Part of a small language model's weights.
Architecture: LayerNorm before each block, learned positions, biases, tied embeddings.
MLP neurons of a small language model. Each row is named by its layer, matrix (down: output weights) and neuron, and shows model dimensions 96-223. Each number is 128 + 24 x the weight over its row's rms, rounded and kept within 0 to 255. Numbers have three digits each.
After each neuron's rows, "fires before" lists the tokens most often just after its 100 highest values on Wikipedia text that the model never trained on. A number after a token or word is its count.

L9.down812:119079110132180136082129090141103139114140141159136131136113153123099139131147184131123132135091168148120159086118122129139143120112089150134104145116161092180139082117175129148119126127108157118057131110148083145139117125137120132122083128150108099113137121159099125115074154162134142140101145102162140112122168127102080128107148116153161127105122090134150088130116163152100184148094
fires before: " |" 38, "ate" 6, "el" 6, "+" 4

L9.down953:107093170133150117110139081162119147161142119114143131159113142100164101147101130134130098130109147149108104119128107089136187174121138176108102107131125117147114136180166125152090117128074167127126123099103110147112164083147137146168100120109113113145153193140153118107102090118122077052143165126130152122098170129139104156165140142154113128129098136111141132129128147152119150142090
fires before: "ip" 19, " the" 11, "ular" 7, "ation" 6, "me" 5, "pe" 4

L4.down859:146133102102137127085117188134121101131115126093179147110108102148109134130104129113106121150141122134090163103122121114194108125103107106144142150113143083134138166101114113126151137085145122159115172121093192141118139111152104110113118154102152125138108136141135195120117125167130118122115144141135081133147174100151127136128082111129102118106117128134162103089133153130181122139100
fires before: "\n" 47, " " 6, "A" 4

L4.down30:160130133112165096121122091090106147119105112125099119105079129118116129156137128113131140111145104135095130163098098141117148150115126098117125174128121133118131163132141158149118105116119138104157153122124158162132094112086150191101138142127109101143138103123117111121116140099111110094118120121144095167143131140150150112114102109090145130095122138134121138125137121110103134181130
fires before: " |" 66

L4.down1076:112125146123136090121102132146105149120118121145106082141119111169136128116146118142127184112121121134098119126113184131147134152144120101141124110186143121113122147125109141110118115107143071104152124148165147075165119088110126155098130131103127088179145158178120128167131162114112128115061130145122118100106112133140129092162135161105153179169136133157099134155141146139143152169154
fires before: " |" 25, " " 19, "-" 7

L6.down71:105143141097143133111122101151120114079113114130115074116124138130086103138158110159088168079103121151143119110130155152126098144114087174148118130105117193128123097118103109120131100093117139134123111120140134113149101089115143087142115156093124122183167104149134113134124103132126114106132128080151145171148154130152167122126139153139165141169144121157139115129073138173178143167120
fires before: " |" 48, "est" 6, "la" 4, "+" 4

L9.down178:106145079176090131144111143177156113116118134127119124072123125139141110122121149141120093182116146116158108186135122139124115135128084141149146141100134091122128099124100148131124133117174128141111092121129131125130149093141122149120091124133148122116114141121121119147177095136165109107122122127087113105122109123129116059083096165107121127123147163153097127121081209155100131115145
fires before: " |" 45, "s" 10, " season" 5

L4.down846:153110143097118128141141105104085128154122153086111132157102128106079107116051127141137140075151097163153186148084105113100147145116124149125135143117108117125128131068146126130115128157124134096094155150142173120123170147118147155121136145088157115129163127108169136124152115142111135131116138152119120137081104139104123138096145111139118120086130116138119113158129052147118140140100
fires before: "\n" 33, "|" 12, " " 9, "-" 7

L12.down478:109129104111109142119165143157121138130127111123158107143095131128147130131109133177098112118138105084099143148142096154144122106118135142119149115158054133136152147118104122108135126108154092136125110097100107123172122133125141151130131125140141131107137080089158155090111076152141096103163084127114124117152113065128118119149154117124135163141140100104144139108106175139164143113095
fires before: "ment" 34, "tion" 10, "ed" 7, "ation" 6, "or" 4

L4.down435:150122122119123104137120127140130148147122147172130185139145138113087175108132119149145119120151100092106129130096124113109160168119106150148149152124101096125161148153145123129119134131112148086160093130103157094149164124175104100125123148164139115120151143108144075113124155123132094102124147135108133154129096096091098143124157118142127078106158118167136122104125132086144168158111
fires before: "\n" 37, "==" 15, "In" 6, "===" 4

L8.down1265:085112142084133075107119152129104145118104088123090120118160150139124137136134128145174134143095114164097101134147139112123129113132149077114155085145114068123110128172129117110118099136114132147133135136156105137099145136135102130138167124196128178095107135168189133157111134104127169101131147113148118098139164109094162102169111135097114127120175161142150137144076156157132126118131
fires before: "==" 22, "===" 15, "=" 7, "s" 6, "T" 4, "m" 4

L9.down828:192110082139153090149134140134139110124164094089099149103139106126135143098110146121127146153128125153137114071143170131120083116148156097102152142126143184134104124099119118075136128108141111129150142082133108105124139125118143127138104206093095113138130141121167124119155114150130140120150134108166085154109165086117117106117142149135139145145150135163145116130149108129141140122104
fires before: " |" 32, " V" 9, "es" 9, " " 8, " C" 7, "re" 6

L7.down592:122107144110128141125135130149155089151126128130119173183157133160087118106150127163144162103117119108081100125132131126146137106115112097148108144129133106128138125115115093106145130077102123124101152125136172122182155111128108125106094169152174121122083086114113120093131125182088175142132095118120112124112116146153130099123140115142089129105110125152121118173110126111179127106153
fires before: "\n" 62

L12.down955:149150111117145184142163149148146123137109139134103093108157131091168101126129162175098150086167128104124156115123139158151091135092116126126112090143121167120169113114092123132121149121130141146144085152120097117152136095134140183126162153148173151144136123138123144095144134125125132132147114140129078167142113137142130067158141163171129121087110092143131213122154112122117108164107
fires before: "ed" 38, "ment" 19, "ved" 5

L4.down63:074119137102131081146181105167097151133144123138161199143116110131119167146108147106127158134113144118160137123155122106127145105130130113127124116147159111122109096125165154123127151101095113129147129136128145114150118104108137085108079123172124133130108124101130124128148115138120139103126153112099088091131113146126107141101139110148084128130120143166130130188127105135146102115117
fires before: "s" 20, "st" 11, "fer" 9, "f" 5, "tra" 5, "t" 5

L6.down166:090130121109143107104132081127083163110105162128140077151156149163119129105132129127145135107109109117095148161208115111154126155149125160173116121136097104112135092113099157117137146111105110105154131097143130129147110141151125153122145125112177110143176114130135102163129174188116114139052101150108107136144138102147104145108116130132154158105143107142120146185119123124163082107168
fires before: "u" 16, "ute" 13, "it" 11, "tion" 8, " |" 8, "ly" 5